MLP neurons of a small language model. Each row is named by its layer, matrix (up: input weights; down: output weights) and neuron, and shows model dimensions 0-127. Each number is 50 + 15 x the weight over its row's rms, rounded and kept within 0 to 99.
After each neuron's rows, "fires after" lists the tokens most often just before its 100 highest values on Wikipedia text that the model never trained on.

L8.up589:61 51 42 67 51 37 58 63 38 44 48 42 63 66 35 46 50 54 49 14 49 46 51 99 58 63 73 49 36 54 50 38 39 62 57 49 46 69 39 60 58 20 31 51 37 49 63 64 15 22 60 52 39 51 39 47 61 55 40 61 40 51 49 46 34 23 34 17 63 51 56 52 86 62 55 29 48 57 55 45 46 28 54 55 44 45 32 22 61 64 44 66 51 73 62 67 40 77 41 50 41 35 49 41 45 71 46 87 39 99 47 57 78 50 51 68 71 26 64 20 37 32 45 74 35 43 60 23
L8.down589:41 60 48 25 23 51 67 65 76 72 46 48 51 58 14 42 66 42 43 72 77 67 54 65 36 59 46 68 63 46 49 11 81 59 57 49 43 17 81 51 70 43 62 53 54 30 64 50 59 59 90 59 35 50 43 54 24 34 46 25 62 19 87 40 55 58 57 35 29 42 43 60 52 51 45 42 52 59 35 57 51 41 54 56 45 46 53 55 60 45 64 28 65 45 40 53 19 44 82 44 48 33 60 31 28 52 35 46 64 35 43 32 68 38 50 64 28 37 36 74 25 48 38 77 51 41 80 45
fires after: " D", " w", " d", " n", " s"

L8.up343:51 57 87 59 49 34 35 64 47 66 46 61 31 37 57 38 40 51 34 16 66 55 60 53 33 54 40 18 33 57 39 67 40 50 32 22 51 56 42 43 67 43 24 63 46 47 62 41 56 75 47 42 67 50 44 66 28 35 37 59 44 37 46 88 57 55 60 60 59 70 68 64 43 63 51 26 26 36 66 34 76 46 61 68 66 57 70 72 36 55 31 35 73 51 68 34 50 40 50 26 51 41 41 54 74 44 26 44 65 44 33 25 38 23 31 56 36 51 48 64 34 56 37 70 59 72 55 08
L8.down343:77 45 54 66 39 32 55 40 27 32 23 52 56 57 56 54 65 56 64 76 48 50 34 54 42 16 52 43 74 66 54 37 51 64 35 73 52 36 53 52 60 62 58 51 55 51 57 63 71 51 36 10 56 28 53 39 36 62 52 30 40 59 62 32 15 39 44 41 66 33 62 55 15 36 36 62 28 31 47 56 47 38 74 41 60 46 65 43 47 29 62 21 31 49 50 49 63 74 44 75 65 55 66 73 52 53 55 39 63 60 38 41 49 49 44 55 26 68 48 61 41 20 72 45 38 46 54 80
fires after: " W", "ra", " St", " Te", "r", "ri"

L8.up319:54 52 37 61 53 43 40 49 65 53 32 55 52 58 44 74 56 42 63 32 31 54 50 67 53 29 49 60 43 63 43 52 49 46 69 32 51 71 37 65 61 35 72 37 39 46 53 35 55 52 42 29 50 31 53 50 55 27 77 66 36 16 45 69 25 41 73 26 36 95 49 57 56 52 24 68 64 37 42 56 70 44 45 56 37 58 58 29 37 54 11 42 32 82 62 77 52 59 24 32 74 50 45 42 39 39 43 70 67 57 29 75 69 47 49 53 47 34 84 58 69 49 72 89 64 44 43 51
L8.down319:41 65 67 34 10 63 46 75 51 36 52 44 47 55 47 54 39 57 53 59 27 45 82 76 40 55 59 62 38 28 65 23 45 31 54 51 60 33 49 68 54 49 47 59 60 68 46 45 39 66 57 38 38 73 32 26 40 51 75 56 56 60 54 17 43 85 47 30 51 45 49 72 36 53 64 34 52 46 55 46 37 28 62 11 65 73 47 47 52 43 36 46 69 43 49 20 73 68 45 44 46 91 52 30 49 47 43 60 71 29 62 45 52 56 40 54 56 40 44 43 44 41 50 68 50 65 58 37
fires after: " D", " d", " t", "eb", "t", "ag"

L4.up84:34 54 51 54 34 44 54 77 56 62 35 47 41 33 34 65 64 40 57 34 50 76 79 73 53 50 48 42 55 59 22 67 51 59 71 40 53 46 40 92 45 53 45 58 62 70 47 50 48 50 21 42 39 56 42 45 49 62 14 37 62 57 62 42 42 63 52 66 57 60 87 59 41 76 55 59 46 67 69 40 47 49 76 56 31 62 48 49 42 28 21 66 95 52 45 54 37 72 45 33 45 83 71 43 39 57 59 60 55 41 34 38 40 56 41 61 69 34 57 44 46 36 32 44 51 47 39 78
L4.down84:48 52 76 16 59 61 35 28 55 54 79 42 33 47 81 48 43 14 43 36 39 36 34 42 52 65 23 10 53 64 47 42 73 55 30 70 61 49 54 29 74 51 23 58 28 38 70 74 58 32 32 75 52 35 68 58 64 62 41 61 48 64 48 52 38 37 49 50 22 60 45 69 38 20 49 65 54 54 68 41 35 41 50 64 34 33 32 42 43 43 34 44 47 34 62 41 53 39 34 67 46 64 31 35 72 49 46 72 48 54 69 56 48 27 39 57 44 53 36 64 14 51 24 58 32 43 67 43
fires after: " m", " f", " F", " cont", " E", "f"

L11.up611:50 46 35 61 72 27 59 43 63 26 58 69 60 48 69 35 49 51 76 43 41 46 60 65 62 38 58 60 34 32 67 88 48 45 42 90 58 71 47 38 49 66 31 46 55 70 37 47 24 40 47 07 55 55 51 63 28 47 60 47 26 57 57 35 44 41 33 39 52 42 47 19 76 44 55 63 48 44 86 28 54 54 26 68 54 46 42 58 48 53 53 69 35 52 50 54 46 65 42 50 69 62 71 56 52 76 72 65 45 42 35 61 68 41 38 45 79 59 45 23 68 26 56 55 35 31 13 45
L11.down611:42 59 50 24 44 75 52 64 49 50 82 70 54 45 39 55 55 55 56 49 61 47 30 41 35 34 59 50 53 74 58 07 43 53 52 54 36 06 64 60 66 64 46 35 21 30 86 23 67 71 37 61 31 39 47 44 59 35 41 37 55 27 67 50 43 55 43 57 38 61 40 55 66 27 57 41 65 57 50 45 85 49 50 46 50 49 53 54 56 66 41 34 45 70 44 51 49 73 57 54 42 67 53 42 76 48 56 22 76 55 56 65 75 46 39 40 23 57 60 29 32 52 51 44 48 37 29 54
fires after: "–", " F", " o", " f"

L9.up339:56 29 37 64 77 50 47 52 32 61 33 56 56 66 52 59 63 31 49 46 43 54 67 49 63 67 36 50 70 37 21 50 57 73 52 40 62 54 65 51 46 52 51 40 37 57 60 32 25 24 25 79 71 60 61 75 55 75 30 53 42 37 50 44 55 67 57 20 42 35 59 50 65 26 46 35 57 63 56 53 65 76 53 44 61 46 40 39 36 40 33 72 67 59 47 40 53 68 38 45 34 61 63 56 46 59 38 43 47 36 39 54 48 47 64 35 15 72 29 60 64 65 55 68 55 47 26 29
L9.down339:47 67 37 44 18 65 42 25 53 62 13 36 62 64 49 78 44 47 48 59 62 40 61 43 62 65 82 65 19 63 53 47 48 59 26 58 62 49 72 38 65 28 51 54 39 49 26 26 39 54 49 74 40 71 41 74 46 38 61 43 36 38 43 52 32 58 40 60 19 55 63 65 81 46 17 59 40 62 51 60 79 40 35 25 50 37 83 40 55 41 46 53 59 40 67 46 60 75 56 46 52 54 66 44 60 53 65 45 52 42 48 59 55 41 59 39 66 30 42 46 54 47 57 52 68 66 54 61
fires after: " F", " cont", "it", " f", "est"

L8.up7:48 53 46 37 40 37 55 49 57 39 70 24 30 43 50 33 68 50 68 47 51 34 68 71 59 55 60 75 38 60 62 39 28 74 45 59 49 28 40 59 54 39 51 33 40 56 57 23 19 57 59 62 66 47 34 41 30 30 32 66 57 48 32 64 26 49 52 27 29 38 38 52 74 55 47 36 49 20 44 54 41 39 28 59 40 66 11 40 47 40 47 14 61 28 40 51 55 55 32 65 39 44 74 71 55 39 35 65 55 54 49 55 70 50 50 29 40 43 72 46 38 73 55 35 64 48 37 88
L8.down7:50 73 50 41 49 81 66 31 57 41 58 65 49 38 73 35 72 41 40 58 39 27 56 41 44 53 74 32 56 63 36 31 38 47 27 78 74 63 55 63 44 50 31 48 43 46 67 31 51 69 29 45 33 46 36 72 62 43 51 66 86 49 76 26 54 62 53 52 57 51 73 45 65 13 76 34 73 65 40 52 34 40 29 55 43 48 47 36 56 16 42 27 41 45 50 69 61 34 61 30 51 40 24 25 27 76 48 79 40 54 71 43 55 44 60 37 42 47 59 36 50 34 59 42 62 53 52 67
fires after: " C", " E", " c", " e", " "

L5.up170:39 45 30 52 25 31 51 89 34 61 51 31 24 32 52 48 51 31 70 67 56 33 33 31 43 58 48 49 45 33 25 53 49 11 25 53 43 49 74 14 58 29 47 41 62 51 53 63 48 44 57 51 51 64 61 59 65 49 41 36 44 48 59 53 21 58 62 05 51 47 50 45 55 45 77 57 48 49 71 47 45 65 55 49 46 37 45 59 59 55 22 29 48 36 51 39 37 90 52 54 32 33 94 52 50 50 64 48 51 55 93 47 25 46 55 64 60 48 44 56 70 45 44 56 51 74 46 45
L5.down170:41 42 68 37 71 46 58 35 54 16 33 58 20 76 55 40 52 48 56 62 56 72 52 53 35 50 51 67 35 33 58 62 33 71 50 45 61 51 58 57 59 34 43 63 69 48 51 66 45 56 64 47 37 45 50 63 21 66 30 61 45 35 50 34 47 58 41 60 40 83 43 57 64 55 19 56 61 55 80 54 64 26 54 63 32 27 56 30 56 41 58 53 31 73 49 39 42 57 73 80 65 59 08 52 28 51 44 46 75 55 33 39 33 33 68 59 43 17 39 51 59 75 71 46 66 70 27 33
fires after: " c", "ic", " m", " per", " acc"

L6.up453:80 57 41 41 47 54 46 56 30 43 82 46 64 69 72 59 46 52 61 72 43 37 74 48 35 49 66 59 64 41 64 41 52 71 40 48 38 39 54 62 40 33 58 48 64 50 41 77 55 51 40 49 62 50 50 60 51 54 52 27 72 25 50 46 45 29 61 45 55 39 09 64 44 62 55 45 51 38 41 85 31 19 70 43 46 28 57 35 56 30 61 66 69 35 46 61 35 63 44 74 58 40 96 36 52 48 24 37 52 62 49 28 36 60 50 42 48 68 59 42 41 38 55 29 67 43 58 49
L6.down453:49 57 76 43 72 34 63 22 61 38 50 20 55 02 65 38 75 38 36 36 27 42 42 39 57 59 40 56 34 69 41 57 36 34 73 49 37 57 47 58 22 37 48 71 53 61 80 33 41 47 60 55 49 46 46 50 44 39 25 68 42 55 67 27 67 72 25 53 53 30 77 48 42 42 31 30 51 40 40 61 59 45 40 55 68 58 40 54 40 67 57 39 20 39 50 54 52 48 52 57 39 44 22 54 36 65 60 46 65 24 60 24 62 25 51 66 30 37 83 55 48 55 34 46 26 47 37 68
fires after: "c", " c", " prov", " C", "g"

L6.up443:57 13 74 38 56 48 38 56 54 51 59 34 68 42 39 33 55 43 73 26 68 33 54 69 47 51 52 46 43 31 52 46 33 68 36 72 44 63 56 51 27 55 70 53 58 28 45 45 43 58 42 59 53 38 33 50 45 54 27 77 39 31 54 34 57 59 26 35 64 59 51 61 82 33 56 46 55 42 71 59 62 39 54 69 40 70 63 27 36 35 38 54 25 47 62 76 64 41 74 94 62 32 48 56 58 86 35 59 46 38 64 86 53 46 37 47 77 48 29 32 60 50 51 56 26 20 66 36
L6.down443:40 43 80 34 29 46 42 32 52 38 34 40 22 35 66 15 44 55 42 63 45 56 54 53 40 47 54 44 18 54 69 41 37 69 44 66 70 27 62 54 62 40 60 52 32 51 44 74 55 64 72 76 34 54 56 24 33 42 34 50 63 56 48 71 64 62 58 73 19 57 45 39 65 68 62 29 82 24 19 55 48 48 54 46 63 40 38 67 42 80 48 65 56 49 62 54 23 48 18 72 51 72 38 44 47 62 75 46 51 68 52 53 50 63 67 77 39 52 42 68 59 63 37 70 51 43 48 23
fires after: " g", " n", " d", "C", "g", " inc"

L6.up85:44 56 38 44 52 48 32 57 20 49 70 24 41 36 46 76 44 52 56 68 44 71 73 58 57 62 53 05 37 21 58 92 50 47 45 61 43 47 56 42 17 33 50 49 25 65 31 33 52 58 48 33 40 15 41 53 46 58 81 62 54 30 28 28 40 70 55 19 77 33 62 50 55 57 49 51 52 49 54 50 32 74 54 66 44 41 53 39 51 67 62 53 48 38 69 47 35 62 59 50 69 46 60 59 36 47 72 68 36 56 48 67 82 41 68 46 79 49 60 61 19 42 27 68 48 54 73 25
L6.down85:60 57 64 42 63 57 40 39 70 48 47 33 67 53 53 63 61 24 63 48 53 55 36 32 49 52 59 81 13 65 40 24 82 45 33 66 10 46 54 46 33 62 49 51 47 27 79 81 62 64 52 75 71 42 53 59 32 66 24 57 37 27 61 14 35 44 57 71 44 64 54 66 61 34 38 43 52 33 50 42 26 54 47 42 33 49 43 50 50 76 58 21 47 70 38 78 80 69 61 50 33 56 25 43 64 56 49 30 28 39 50 42 69 57 52 40 51 43 49 42 60 65 27 36 61 47 39 47
fires after: " f", "re", "^{", "==", " L", " F"

L6.up515:59 31 37 27 59 74 32 73 36 59 28 23 47 43 66 52 54 61 86 44 27 80 61 52 43 46 74 61 47 14 11 62 38 55 57 58 44 70 63 42 64 27 41 72 62 42 42 63 43 42 36 62 41 20 61 56 42 68 52 56 58 45 34 56 33 66 70 43 47 42 44 41 61 54 55 72 74 33 68 69 42 36 43 33 41 63 43 47 21 45 28 45 78 53 64 31 59 54 31 66 31 77 60 41 47 63 56 48 64 35 41 59 58 50 50 52 65 50 37 37 50 37 43 59 78 50 46 39
L6.down515:47 50 47 55 44 63 55 83 44 31 34 46 35 39 43 65 35 71 49 68 55 63 72 49 36 54 28 37 40 56 68 57 51 71 26 47 43 29 68 71 66 49 42 62 51 39 46 60 69 36 53 47 44 49 50 61 69 67 69 37 74 63 37 37 56 58 52 48 30 30 46 59 32 44 26 43 33 56 71 21 30 66 60 61 38 45 89 38 57 49 44 28 44 64 32 60 54 64 68 73 61 54 59 20 47 61 40 51 83 25 47 27 70 53 69 49 46 58 17 66 60 57 38 55 35 49 60 47
fires after: " f", "-", " F", " ex", " E", "f"